config.yaml
norm_place: "pre"
attn_scale: 0.125
optimizer: "muon_variant"
schedule: "wsd"
MLP neurons of a small language model. Each row is named by its layer, matrix (up: input weights) and neuron, and shows model dimensions 224-479. Each number is 500 + 50 x the weight over its row's rms, rounded and kept within 0 to 999. Numbers have three digits each.
After each neuron's rows, "fires in" lists the words (lower case) most often at its 100 highest values on Wikipedia text that the model never trained on.

L9.up193:435454494570500509490575486513426450380440554470523611535507449466505517549427496523602506449475442451609520552453418413463524536480559546497459517513477446521540496626466555423574513500650538532379505463487487547558541497461514482495558544568477418457503453517639474634484597503566523542551474491551381472527478539448478415421459441531508473469628498497457468523526599441465516443490509546592473504566555462541477543512527405591422478513508548453525496411593479527372466522585472520513501496512631514603596521551415433556484527520451539553404427466450471413548552480513526529491546539430417501472544554494489562524459454483548500456558441462520483469450503473555482603457600453484488467462492445440476504481564425513397479488547473523462533426366502473454497495592555
fires in: "a", "has", "have"

L2.up610:598495518570558527494461465520547444632581555459495522566490494493455478532440451474435452445429560538481479532477525437548453598529473505513449448430465577589531494456459560557402428589497414512540413511454455574587481572492447547577582434481435499493485502496508491449429452571501485364535499468473496449566469468504489490530504424457611536464457457551479536503375416478535457501479496536497525513462483580587552516519611521627486510471479464462578456507491506499434435574469524517454414498572432502433506347438443518537501409490420431490492535522544556591463504480473588568534594500434521536454531563555550560589505552550560436383503508449610470512424461499576479491499396514463430586461562478508532454488515516495542564471562418500524547461604514459520524508472514
fires in: "after", "for", "following", "the", "forward", "experience"

L5.up168:505537554484520481485455502562411431466541461587513520499510559526466452549516457410471490513420458598351472590448470592525498502522511402460508440430528492448351477457482485431477451409542453531528579508514504580571535507525558540533575452493522484438470519467564568584554512469526601515565507584487458513536542446529574512507460569485491447424428464452493361414531565520470434540408469470516409455492489606558522472441475482565506509498511437540589495493526505505467526519457500455630451519559513459450455543434529593530540440453501575446564591458504455502488486582521498514440561494539466559468515540536443391497595509565486358493473498547570548374507548494463457452433427552479549519482521542438531550528467341527538527492586503551379513453458476494500515481593437
fires in: "a", "h", "20", "d", "w", "1990"

L9.up72:499438452515483470565463429600482500491537474463572476531567484537483506538468480478557356397496501526516559490521596459423522460514474496547477480491481488484485448551553479438591510616542588465478506547423535627511471462506466431540477468459488534455555518444502501494525531414506433534542482501530423533444515528538488489460530481496464533630553606579507532606554576480512477418471398486575450495456528485466531527421392476426521560537478581600407481523501532431536482455443552493488453485498489516518567537517557514546503565503448543476494589526519534515529527569469487500498484498599400566491519498517551464489470545474533497467463495486546594472547531452502507516519466507511503469460526427519587471545455577513593493467476474535386542476451494494504494439402483
fires in: "a", "in", "reached", "to", "winning"

L5.up102:550544515520535520451502430449570574478574543437481441512545430441515465474512478495409415514514602493479599432485474522436579601566514549386506478488469580506559524568475475511605455436517496401418496496526547535479421508407395565520609568507468459533607531565481458548517483551495461433517433451496477533535455456384543427451438494520466591543536562546605553533481583530483423505519553495508516536576480524467456521541467502400504470533527505550529461506586498523480581502516448497495565615493619452518522428495573487567509496566418473459484506536482573503517478526456478518505435364567474477560548547488534491510584449459422481450463485513508509448426542482552447498511444516463478597592470533514479609431461524512527406380510537494520484417541506513520581544562428
fires in: "their", "his", "this", "first", "that", "both"

L9.up296:514533508508520487480578551452503506492571533515465519498551416503512426580544527513361486405600475501505507463491501539394434470554543604639475478471506454539575513470473583524522437446576557404439574456528488484545406442568547485557552566517544485454576516469511473460455546464490521596517490577485502432537487608457567448502390518476485523466550443590471550430518430478484454471538446454547477496410502547582586488545527566537384427517509464408425462563498503460561566536591541452545472525609453468489449507525476497578518428575500563480425455504433586574551460479515495523491548522488510588530562531350393491592515550505491486548482519502517465559520669466550521506494482446469533506508494467453539516523531492584496455523507540522515567495498546497555498589431487
fires in: "the", "azerbaijani"

L4.up1252:461501639535539485460557499475457512484513437503515565446468423439548397527529553599572557545488497481438580447539483411486478494594444480559480523544529552447491524466450528578506402536530529450490461554409484498455533512558555477491385448558517599420469540438563455479450463602460546510536459577574533473549450493478446490591525558452431484537524471418441502445587519563511461548512556465522581551518444460553432529502572460456491422386492511535450567524486501534496528564467446475453615623514484438436427418468564516525451428509516535475519593500463526482509470508394617527445500521488536351521507503576414479543453529452481465442580493460510447470478498438538437458391447528546598560520451469520514507590434505498487492455461512619468538440515521492513497471498453
fires in: "by", "that", "from", "the", "to"

L5.up597:612480505523488556500512468529594552461549481487479458550476541449480488494425436569590422452513516437557495535444573525460478591431628505508561453463439486492494512540435600539533407543443438490496457402547491497508437567514546510498469502543464496539558440555484463473561515454558467527451414490453531507514540475407545481524385500480442493511563513575487437480407481472489410499533480463461514533517538528479521522450554494489549544531408445550455565449586428475521566496418471438510594512451560467536563534412493523598541411543425467552590528410355558465480520480496472428469565564468499550519513425492454448392566531557489529459491520510505546484444496419497519620472413536416480530610397510480517472452518561472449458552483556534529551545504502633469519508430483
fires in: "was", "had", "were", "is", "of", "been"

L2.up1105:580478519463531531504480561526465515544497491499513479565475539505499555564489472456532547455494504414525443539477479502522499537392449558665542538445605438467512418498476601508529439490453466583569411502503501486419524564467608451454460441519459432547528491546503543485490414533535528552552599482465518650542508557484531462543502650441595436446526474491583516535446439396467487599501388498443538571520448573484434500457477529495545530399544471527546548531493473394379558538450545429581464567496540607544508527613480484589489461496515461458497446573408538498474524462483577475474513453514410533505567448560485545493469491464445510579500471466431469467419387548554485457530479490527522569443567461560496488556486519489491496505455462573584558581558459512493534562539589
fires in: "had", "have", "has", "la"

L4.up687:586554525483538509554485510489454481420527482537608561543372533493553473497505527534465495547495567608461498471433467519539565474488509483513584553473518388485441497551473504449479461449459459495509488391432399544588563487458512623462492524559497585487410524423574538527547481459444573523572523553526494502496475475334634489506542521462480493437528587390480468505511497567434483532455503451512415465488455521475501534500583532504462442550507508477543520480497407523404553467397531470576527444558481553580500515563551540499561485511529460470478514469541465563495507525505468514467478474480456524536512496564584425523525493463476511564529451617511418505507534447527522496488493541501602475548546477464497490492542488475541410542460462462479493450498480435487520494425531
fires in: "grumman", "piña", "2002", "1898"

L9.up192:497444540478553500501463425441553507553504500391474645476538444509578466476477573558479474576513419521558437485508480537477529523546499517492589454546498499519510474491510434481495483466508507434495453602494516465531548476582431401613517521477493415457441548450562521634540392469502542448459507490514529461568488514565434480474570553544484513451477490651511583447449574510519557519444450520482384463490613544558564441535518493446459481493456510429513446411483474487527522527488631591394500578478514533438470591462483483492560545486499520386513518474449563454533505446484477518561425435541488475482491637571490466499487559565426460570507447443584472582455467547453434525471540507520513480551532460409517521549499477498391555502482522514444445534542522551575501556477487
fires in: "the", "early"

L5.up522:527580464460503507403501366433517421441546500598571468543548467582589460520488472493419480536573493542484493467499463481577526491534485508525474456483526400468407469472555539443498477492428523460487621471476499587590518484479533534459513460558494562529406555392542546553472491553594545498609506457481560497528517589451576491507465500469575461467572550479520500446487598576437503570442470475504514545523524601418603514462418433530400414480587526495540601499482520426547509498432532563486483546493517424505468569543517436517441516513465457495529522552500418486513475490502508485460416464469490518457469516508447362586607416464541409447552503484606526502501515436482504541547503528485602524437551505394452481563495415492558492505391509481528522483493522515485508481476485
fires in: "grumman", "g", "gotha"

L8.up40:508507534440483452472430474393566558556459430529500495550562461478457507426456448511482566527557578457538592436482527473411513426590586570598497463525483483437511494522465443533504529501417547622468563547424555543512521479465469512474541458472524523492575530463480473614604427587470530543466417529490521522564457530544461457544512447437542542477513485447446475433497457431592607509492430580466519427490374397478549563478436486525504485490573497548440413471461448520423500537541496575513494408474529557522505470557557444543627475460495465488556448531536532540492440477553504586443414572567439521539456447533512522593459418547543477523483483504540524516465488511557624556481473602504531522534464463504504520537550437415550522484500470454471490480461572498444522484540471
fires in: "on", "in", "within", "during"

L8.up676:593508537536478477479548429475523432510452580533547424547494474491463493459542506532451451526541552563447475480497494541488528462461469486554552428491515501479575465422472507503512526491560473401529539504415508464478495515482573451516577448582557471515491470396463526518490530581411531506473538567542473508641464490454572492604500579503537439444510476518489663554520517442409509509534370503491599611454523467495580551497505532416488499520473449443511443571486493463407594502563555464583555525532582591541519533510467500509594426466546543417480466418437553429485476448557457440485475550508511484453511641655513482537551505488492481475511537493544486494470539557582499472490510495456529482543432470554478513454417462508536486437479544400582382539468502521508438632421570
fires in: "the", "at", "high"

L5.up568:472565563497457424466539477490533522459535558499488523504520437513564519508479543470400476567447626576524509517490500571506496512458444500491390521521519547562382579515532530439549589488506488547471571557526572466470509445550439459534474560348444603476428475523623527490460416495597501399511476559566548522464495533565380483469495565447420532507573579499495533421423514507463474433545502451490534437517611600515537502523427592438429518528534431525531538575576545497420584561418563446502533523459540478467528482468514481508424471571476511505414483554502601562477569487568560602522534491536454478507545493515501529532505538529564522439515513611403529464384473535547479546617537533481469493496481430419538586480452542499532467523457560483516577504480527608471474478520478
fires in: "to", "them"

L3.up631:611472415512558456538552465504474558418527552510524567484582420527527537531483549504595490433478562534559482521604450389542461497468461410516410537499512528524502475416508495499503455417504500457402678533470498554511465536565524528538485535555539523516554476418490473439449439455530467478487465529541512437584445484618463457509533499455426486476473447492486463533489497533445565593461490593491513507472479420581549456533548468442492503557547562527420480522394503467551414486571454483597537496467532528459498505467411493539494481477531551554435607507391422520581543513426520527518497495492577487494507489492455401454469493488481402450574456456543574518521617470591543417432620501529415481531500451532528476481550435484482509485548516487559464468414474558530519580490432
fires in: "gotha", "the", "https", "its", "swing"

L9.up746:567518541394530488409535455442479487499539468555464553502420494488451456517527474554447486570470596554469492520531512388518487535475582527506510530573522529506396501464488552519573507560489475510457508514447424452528496472491480437429549550526490489563604511520442581513535546456459433507581507525468429518464429557479510451415536492666529594522537436468484524536412484438440476422437464488555422512518471556492510470550498367500427567595339472477488495557503626485453513592531514559598469521433496459496499501557533476539503536510565517463551506435469570506524484448578461591445387471444474562414472474525415517503346582501525546470474503459510596566530584483556404456520476573550500511488531467477407505565442469543443459513504478491560546482432493578387521462543569
fires in: "the", "its", "s", "a", "same", "narragansett"

L2.up379:582514495510549553496551507462516521400467460405462570540515531477587543597498514512480432444507534508525513488459436471488533479439449550537565486519451477580526549575455524507486534505478420562438426470490501493533482445509576534447441535495510567450469396398498380409550399412562516491548480477479484528559479478493505572430417451563527534561487505529449535394589523542532475479445407493480509489563458491580482480503534591550436577532483508429554454529552495568481428441538483543567551556474517559516492421482478591478460420471500504487505532537471540553454501564426447565485500538557418561484493460472541511513594528513447495493553497502477505456422448532544580497554526391479456542514436559517498516522497552492487564503520440500465421577472579501617432565475510
fires in: "was", "is", "but", "now"

L9.up1264:512525530480564374484427508544616478398513467496536463519525535359580513526525509450546491480576508427545553560568450492449555511535476452547524521522564449582507465429632533612528541557462485509509457511524534555420514447556475464515483552485570463441604554562574522451513535555580519415477489501399377448593504460492499524471537433492519460481504511599484589517578490522433495547483520486484542466452521561429479493458417477517537492446488467534478485513498583532523470446492514465479554483454435519499522539508530544507506468501525493538419532528567515529508451495538497551492489487457464529555518458527584473517518474417476404410510494453509459600456450515437569528460432528546453425560532503365528549507509402525528498436503489515521515493476413480461476469534503
fires in: "is", "was", "be", "statement"

L5.up1028:528523532488542519457541530466508586508616512503645412523627471505463517582510508632521470469480500464481560531497642484484535540488423625519506503519562500535529494528515599462485496527547501503428479536480534471436529576491503479376469473532543613451489541460528544467564542472481499515504553540470473409552464507469396498455425603511469596465512445537577591560479486569479491571520525447503505497457464579481498517556595465499541421572519528554548475419510576517548559512437491544586565580577450440540611496578383497521467499518499497442518566390523576508553479460492370540437522563563512416546486440529567498553528506451463617429459483537450569509530510514519462510549483508521391503521426506476445566483475491543480430499444471491457460375448436503470507560460488
fires in: "the", "national", "s"

L5.up195:457557496488519483487530466405584599558521572548475533470522564537485494550401413492510528434510501531507523444523460510364528482543489481497496453582459407552503422503460471448472457511505450503513477482445468466485571451404472460546400641510525519550528494535579465603537367545499587435483451531517461498500521509496510531478427588505466557497513504561467453457506430462426489459595502649470551507470546474488532487539500491488451533489438471473498403567445491478542532491537430458448469466563419601575439498493594559513622439464509481550498471517590524531523487476532519501570506485421473567520548487459528592474364486519563548505546384458455550568570384384535576434574531496584533469472544480589495503432447500496507530469525416589534490542426490553489419587550440
fires in: "and"

L8.up986:591553515488518516482442422480442589567521458496655518516578509623366462504537570612477501574526442463521570499455474526469604541517463485521476493546522495598445453565456485541509408500506484474495513488523518462562475499473457499442514548495496419507517480543489460491465449491483476571525500643479454557447571568453566529522483569586475500468487497501421576523530474557502477513499513568482574532466588634575470479444492422468439615588512526537493435459459601545454486534462537493541551475425534448530516477511446555505469507554505568503478564466476572518541475493521502579476428412563577457409517513464492556498458469540458418471613504466532568528542468427513471446437464542538506512520449522609462528640507442506585474497519492421443540483515604482522403493452515
fires in: "the", "its", "s"

L9.up374:589456566398414503506451458544473498404503534559487542539513461548547461554506458469402389551506541502449501500438506485483528539457551454516525423450434533424410426491388537487482493531527523494567570506402542482440464578435477514528536478398478520543575543509495491566536490506421520352572503529454507485558561535511563482380442462521496557520463487573499486427417497470464456520523476408460576571486567470483521556477550503512529505486447543425556529505421490569554508556457494456538560439512499500549448541598514500513488508456511521550554486504513480553458529509516548580547584601576615484485533485522530469467555495527446446397536486500496385519446571437536475499449444531518646535558465498417446537525451508460582530528479551590565511434399584439434558495514532
fires in: "after", "despite", "before"

L2.up725:544506508469442567454540506493542553584488574515528547517532457505467472477465563555400433510448451482588590433488562537499476509553506517536459442493606545537494571561557553486528457504421529487468440449502563493520487422507409563421392510506492571480546468516509465442480582551443477544489528563421444478457462444472585550470476425555434489361558498506560486459452574495503506548489478507481456587465571546449472480472506519522498502564599474510564490488463511577496544494503470538439465498452500538481465456500452477558523495491569450458521498517507567486523569568383409505425492484497586458515431500582508508520488465493464461491480441456482508433525499529520511402530458544456491429498450502467424551569558495473469503515418566484471485545543480478527534520501495
fires in: "the", "entire"

L4.up1195:434550487523513572400604489503593475433569518472506521467486575504585522430480480488477464601493448499504610485550525522653460495524608552512510412552525601494502498592467535556585522461487536525515531573566527509444477525464506544475520501535441454570453432538479515597538458514485510398543525481451503556487505472484534511475497498615572512474452538537523410535543533455534515541521538546491466489608449538535455503470477444463537513513461500426445487507554467495528460474481515523517538387468602470445558546449516559518466520542557546589473573419467469533519532519456477477560415444557558463542513490473497500453553522519417448523484505361482528425511579471356511470475532440523503480525499507527426562550515454467547466496487563548517430521515549418544416510410500
fires in: "second", "third", "first", "s"

L2.up19:484542568597501497465484517566465428401596404440511433559432537537587484537483501479549461522492459516451483536467420497508421466488440581511481560420550579426526470458517460378556546452511479495538537533511497531492413490578516490514492551551540560551480473482462510507578474451489504610476500507500545494553495416544518572429502530522536517473566572442522529442448498571547513469414474469449537481466473556528502560495518506524434464464590496492500517450525456494478495453523487483426534482544505552455418441498526515518560541507486530455517587587492542493510454477538456522502539517535550543447431531472563443484515476509537514522476471552434444579471449462551468555499486493484532559599395497579549442498558493506432518493499481469488514501454513525519484497511466
fires in: "in", "much", "all", "native", "old", "most"

L8.up1257:591571514541538507430602514460502541555521480505545467508488442508471461433528433561434517588493605550497475551475503499514420548527442491533542460432496477470551481503526465602481496500540496444473436462506594536468484401495568542466539539505563478442495485368477422526449497555350461454474532527448470390479500551451638515512404585557550445505496492493505638490483467532519582494540512454456462589558506499486479453445561525499511506593478501498458487505461435534579540466442577430451490553500504530555602512569473554473473487577489553407523538472447567512498542458500459557434544449498505419454517492445641411460436457492497479549502543431539450517492445468460509515519584604531448557593548451424459530584450437566543511498534534503548595484472469513414488552515545
fires in: "the"

L4.up289:529475475528419524582544509441511503527515517570474539544481520552510492517442493363487613449581482591465506522511513441481498499519499545485594405519488508466559543525454500533479484505585540462480498549497456551475533477440497496492449508489426484475432547610568506499531537514488490472537565408508521571568553500447381520488476495468487402572448486438551415525585523498419414466492489475433514482467506471533546467525468459493534460586555569451513467482564529501505502501626553535480537497428528498534502459507481483549591500548515422553458478587435534464597519461517500623507447506535494469487464493551480486506514495544508540550458476393506484429595435478525471480528483435551497538554516521458564507466488497466454510485511471547502499602572545560368460531555481
fires in: "but", "left", "ibn", "de", "and"

L3.up430:564516529507398464512481521513557555476452479527587464465554482501594564509509491552615510453565525496537631443487378493490475460474546544530558434527574493469512577538508427471466509508486500432533547485501581489532507424456458507467567562538519533482452469489518493492543542515579502505433596504417534467521472545456463530502545408484514482510511555545511600520493417484476488558372474587459486494599518469466535521512538489481545453557494544562537460432535467548450484501509556492485544467464465472523498472522501415605582417460583547478443518480456456478530518481453507466555521492546547536508446443534576450473552515572502415452505586509468405517507490431590399509517424570430571468486521595499462535505543518537423472451564494412528501498419489489563525505492436
fires in: "the", "of", "in", "entered", "left"

L2.up758:532420576491466530465495486531481500637562533524470555641457556474485518412542391507538530464482543508530497473516541515504410523529570500452472417553438471474471482593491448457576409495499404528601553390558511475378520553544503473459500527582451518476570536491473511541533537488524528440455511497477518554526439457377551433475574544456566472549513480587489555475487454536510540513549487489465412519463503529579424516489560427525516448520549601486515520582539592519480410544358499367624489522470473574459494490482518529593490453479495506477520459473543470505563520502508482458447476445453514470539529522512408509430440359488503490493420443514521427516544514450470561639583433521514531501434480467552522495476452548478532581564506484495518510538397522454619504503513496
fires in: "before", "the", "until", "not"

L9.up234:469545573497547569503526513511490501580547462567480509499567515481528562415468513527378473558560530581456575459463533519484504476523433485432574542478481465508494549438508512508603577508476503534442493451453559550524531581539467436571527568442498452480536627500521529435405463423435568489525453466453441552577428505492537520343429519514472497528514465525380408531550538408530433495592398520525497542579387524510469485388471416509482516461513635504594538526524458546490448360548452467451514385462514580581514436446535494436539496550478500544471474474450579431481386423462463579499464372550465461428495555553506494516476493452472504533595526464451568442512472414600392432493552497536586523504479549485509555579569497520547454549533451514532495384482452447476466603510506
fires in: "a", "first", "second", "s", "final"

L9.up20:507567466424599491571483520537444520503474402525374521488524426520420466446540535534474500501556487504461550479532577481429570593493516518428586498415506545389507422454433467454431516470606502522566509487525494416541520401509517534553529450471533484577547562512586504534524477563449409468545546534603474496507471519544449493551568498527517476553460521476489518411479537571615433576434502461455539567523492515602516520542489502594571538525542423523487508447491487495529527630536508493414433517525547495390523510509469542520560532548392555479559469485432509577511377424463532553434524636469520525502497482474497491512434588517547544625459552557460491612492491479586463512465526564425570388559474477459506482527508485572581528540533532572518571483424439461536501543459552
fires in: "in"

L9.up369:494520485539523444451418445537530529507630449436598491582460456511609446521407486421502540475570510507345494529504406539512502556431533486423502479382500425486565425474481627519540515538471461523540460472527576502493394557562515424516521528453496480474464487567630441454572503438555512502464448451553466564599456523504460566420406483512463531542488487578486493460545458510454473463458534556504493558444486516490437572465551523497539550499443460559449506509471458624561465518546495555503567438518513486552501483562619543525502382534419515488465495475473516455562489580474580492461515456506434467482485495483550471415462449489377472507461486460516561525536477493423481517507477435553608506468501480519582576498453438446397449427527479527521556489491508506460471418475520
fires in: "be", "being", "been", "is", "also", "was"

L8.up1068:586578465546461448488478521457523452406500536483499488465455439516548535507543431501509563592422576547516514545598413464488584486507416503555479537526542475473530520506454488511414510516503529413536513543536465507509500506577410607516574612445496498442466477541550494527587521526556573525525513486488499504521480531486505613526512526484493515492486363484500466508390438501504464477428528470501387530511526484519495528516456508451459514564463559407475437518474545478508430535540538507586586451540480460514567564449498599612451514481574450539475492496527430501530568466572442468562446511574607590430534627556602518455569502426503473516517453514474472560524509503517544477603471517470504395474532440503416546483486429523595503438511515529513446494449496486589527495378548
fires in: "none", "not", "no", "never"

L5.up1274:508581560473537462413448576519530498528382443483423508506571477481477376515387541502481607534620518490429523453491485478554524532624483512471443541526468415463461531455506499574583556480501526530580533478524567445472512424592471476427448449429492583460472569458516484498466460451437499488508445490465530494471495563429480497586547550427513487565622431483566474606527561531455443521505475579486604522516436431523573450528490542346470553451462502491470532446365575507443538568416512439531544422522516516524472522483458432436467478519470519449474541550583433573526617507483496552531500529588436473418484545525552433549478474534512528484597436501586637428466554435476557459445473427432542478381533443517573542539477478517463513554393476518533486417561512521533412530560476
fires in: "of", "the", "to"

L9.up343:500421483498561503482492550509501502482535510514503518455514496537495404533505442467435482480475492500483446582473514524391428525537568526514490453500511583421422418362501503588577528485495558490469529436500430543513510493607506516522516474548567409372510488503483500376480460563536528510470484468450475488393496561474520479507489417532403452566426446515605543455476532451461559613428494577481490450471572592548506417480474462446528532587514467487427500466492557477477515463429489523493540520446501579535502487493543416554464597576548513398524554526510512501549459444532541468532505426541566423532558510518518479529506417518426519460530512522510515527511547572430509486469574554516543451530463531476481624542519473581431521509528363494482447516474494522496460466605587
fires in: "the", "its", "s"

L8.up1194:548535601555527485525547464438526584513477498573577474430504415521458553471472515564383532480575567487542609508407409498440539385504417557553515516445535475496522514411510561478572502534549505505527524455619490467501482410473529572545499565494477483573547418501497385379521470562416401421453433493462399423591574494442559411495413520603535521441551408491533610448518453589540480546523524560552529466471577541521499487430404470414519479584421465449540452507519481501467532458408483523519425513446514517515473510546483499584486537436505494413457539469517490444512532404451509620487544522554499589546507497528439537571514478554458460493462584434510449590501491439579522468463577516548541507527505471455531542595514439500579432484545558535512512513490507452418463572473483
fires in: "his", "her", "its", "s", "their"

L9.up255:484528483522520479528536542494476569434514469505427605418509514498508491577468563608457491507518569514597422449463454456528529483543534584530576511442600545588546507454502500434566452538518460483542491483511463430432500454630574449515426485550486473577528507563544370457566515538504488472501539563470445529506564450490456356506588526502524410515447506563484493379507531494500636526502459526494519467419570576547438600497536517541521464583522544575529364453535499428469518492471431463569439448440556479478486513511534559555438432549455517446445515456514507547540463431488425601471515592570561408475400506508525447550494581420542501543385502525486399569560481432478557519425510477552627456479539547521481518545504452585470530473467547519485604598446474455392503543513514
fires in: "the", "ksa", "s"

L9.up958:424481518532470434399617429404484468432541539548499444407480489418413565513491520443493557500609506521482574420593508514480559543514520545493569484510481527448476512575472480515478546541494576470518500545557469504540498433444422443494483529513502558501553453505495479462501499559422542502358448505555523507492553668515453419427496511528572447518476469470475499463537494473514474508526442505479540484467449551518490558545451520493493497541519468525467573455504479512550519486514494416415459549476482470525476490538469466540602488498464366556456524497545597472468489507563468566393565517456443521473495532581572562526489532528431464572451552521481564535538429441514449384501457490414450518597546445535515477460480462519514463529461469502464540417440531499536384507474568
fires in: "in", "the", "right", "from", "left"

L5.up52:549490468528483425577489448463446531532569552541457494540483526458425393516487387509514476522470466403609461585561495403524380487523474526490516406483562477540512446523571564554450435469542518492446454578493506524546500507488503489526512466594454512461503546508434562438559610603580469515500534530396500452522466537465567526516558491486530474603469458493543497497463464501358478523446531469439506399507577525553472519447489546516556532498449516490503557513479503472452554480556459384498584469461492482457502533551576601549550519532457455563530555419437503404412529549453435477534484537541587482441474464441565481471497547438512489478446513525520529512502553515594442476491464458408557413514403479561560473415475474507575430490481500406393555478630428608485446644506551
fires in: "with", "a", "resulted", "result", "the", "resulting"

L9.up1260:522630626573530560514507464477417518405529497523394498468608490454406404450438483449476562588445519514594575510567557478493539460522455423491464550526526525518653504508491474449495530496533425421503460454513547408520535577509561437510538480457418558426521520485489456449521461491470555478482461514549560503575513520430449550543501536553573569534510499463468504471572508516423446485489500549533561557459525569437473479473480500478429589515488471445496385537476555515508564483478548523493467499603488446544560469491462492531459515419519597493531521504505507443484559493454564458512461525496451530487570496485519434534501515564470502440539422522563504406490559426487594400485549549623528453553499459451541460521497399549532518531534549513525538440516474460542500592540477
fires in: "first", "second", "next", "main", "another", "third"

L9.up66:495543581486561497576544515347516483543401497480473498568444481477407503488479574448514500513517563515538451473489559503562493558460487482409517522502474536497451539514544371555490558471502475496445422497565583455559510430476513459518577490621454480448576547507491539554559503516445534546490523487415391420504413556492480452529507424418472499540529510515588408496552425541472503555501546509581539466468479493388486513483426558517456559555453542476434524561502479502504520524564528508513429504503551515541529507449520456564558526444497417486509444610456607552448497504526452527483502483532546531578475550485461516593479497545494463545470423406540631563419548456538450494511525502480529457548571523599514476470468530485450511441493512436524557453439430559335444539644343
fires in: "in", "as", "inpop"

L5.up316:399539447439572524487542535513521524510353567509412428525534500550477612459471604579486452578438558528546462560539518431545537557523493581521491591530490490511491388456498494475555417594468466509452540546589508442458541468628525537527468560565537534460535550559519424493498542454517483591553509517435478503509492504460519535481469488512507596563492665460503491537529515568484437542552590594510550587542589472501487586438513556482495528540488518444534481569476494476529454443385525502490427537511496510574487485454517499509447420504517456507563463460569537487548501520513428469494469396472524442486556461437553514506512473425409459441480497446450521448484458563504445457488489519481543459495446488465489504521529556477520543523439433479506587415519502466478469481523520
fires in: "third", "first", "sixth", "fourth", "second", "fifth"

L9.up561:506512531490510500533470568433477512537472537500498502528544446505420408465490472541532575414530466557517527455399501504519468423554559513480549447441531499488573467458545438528548559453459527592493510526567474416434428550581472533511488470545426525562457434462513514478508414427406539444574509455453626520515575512448478366507538447436494494484496428533562470515526535478587513573431515600535488447524549417527529508517458467537563461497459541560443494470384557483512504547499422481501424537497519569525506452494464484445433470636481494462531474535537458570516461490560517457501480599586545479545415457438553568634516540516446527549437482586495460443467593449553484537513516522558725529480461471513449539443475475483614554523508549476511549514453486501556466536538519
fires in: "in", "on"

L4.up505:565494429491497456550528550563445560485488469497507385493482551554485456537527469550466497492437485515402493572437590499500510405564553611433556472397530496547507421461518564430518457487431507570506518543515431511406521360483576557516517397439465477480447487531414499480548438455544506508536548472541558498428464454515556584518526466441466534561562578474545457466535412412471531455519552444519476566465550574447483478506567413569527517453441478513496601454471445515547408553436459544541505531584502596511479599540553562385486469505523504480585508557505525520518452562478459594503417497476496532428446460427473418456464480610480433480551470484480462470565498517569479508473528451520535487470534485469521479534497512477490555519528436486408529550533477437386449540487550
fires in: "and", "with", "a", "s", "their"

L4.up961:515543473450516526551498515532492500582531535527456536582524339431518517414430509444521463471495470407523501445358422492487550488562416439545572424484574459543483441445510527498468510511367501492502474629412565443421494503399452443452584435575495492567422526519554497467542449495564526500518504564455527501433484511468493482551549545470469461436474587492439478536473509502496469573503484480460447575646534476523363483498492497431508501541496538514478573515551583528562589475381455425510489476444540527544549524482562455528550507603508548473497573434487593509494567482546518460554524503429528457526514523584476490513483563452516517480442443556505491465448453433466594531566442519583503588620599499498493518439504495442492452474504552473464562543508540563417540550485529
fires in: "at", "them", "time", "of", "were", "themes"

L4.up229:536476549494556450529509543357535429492501420430538500566504501563528555514452505513490538486455472516573457481492489445449561547522506553546505500461502592505532519471479503540395469487592521596434544554423478530472497428532472494544494475489485488480454454538517471479434490541555536485553499518492471471542487492433545452426527523472492423448487516517527485498411438539524465488584492474531472484485517465449502579520472468471529562471481486498511450626555359435507407586615532498630467433445539490537426445532517473503437501567450449383521459543508564434526574480498439486520532497544546449484478511478563492490497589488545455496536524574573525464500515463548446593398477592469480590431536448453488478486398458513464515556423505460501449554555443551487370524480534
fires in: "has", "to", "will", "can", "would", "have"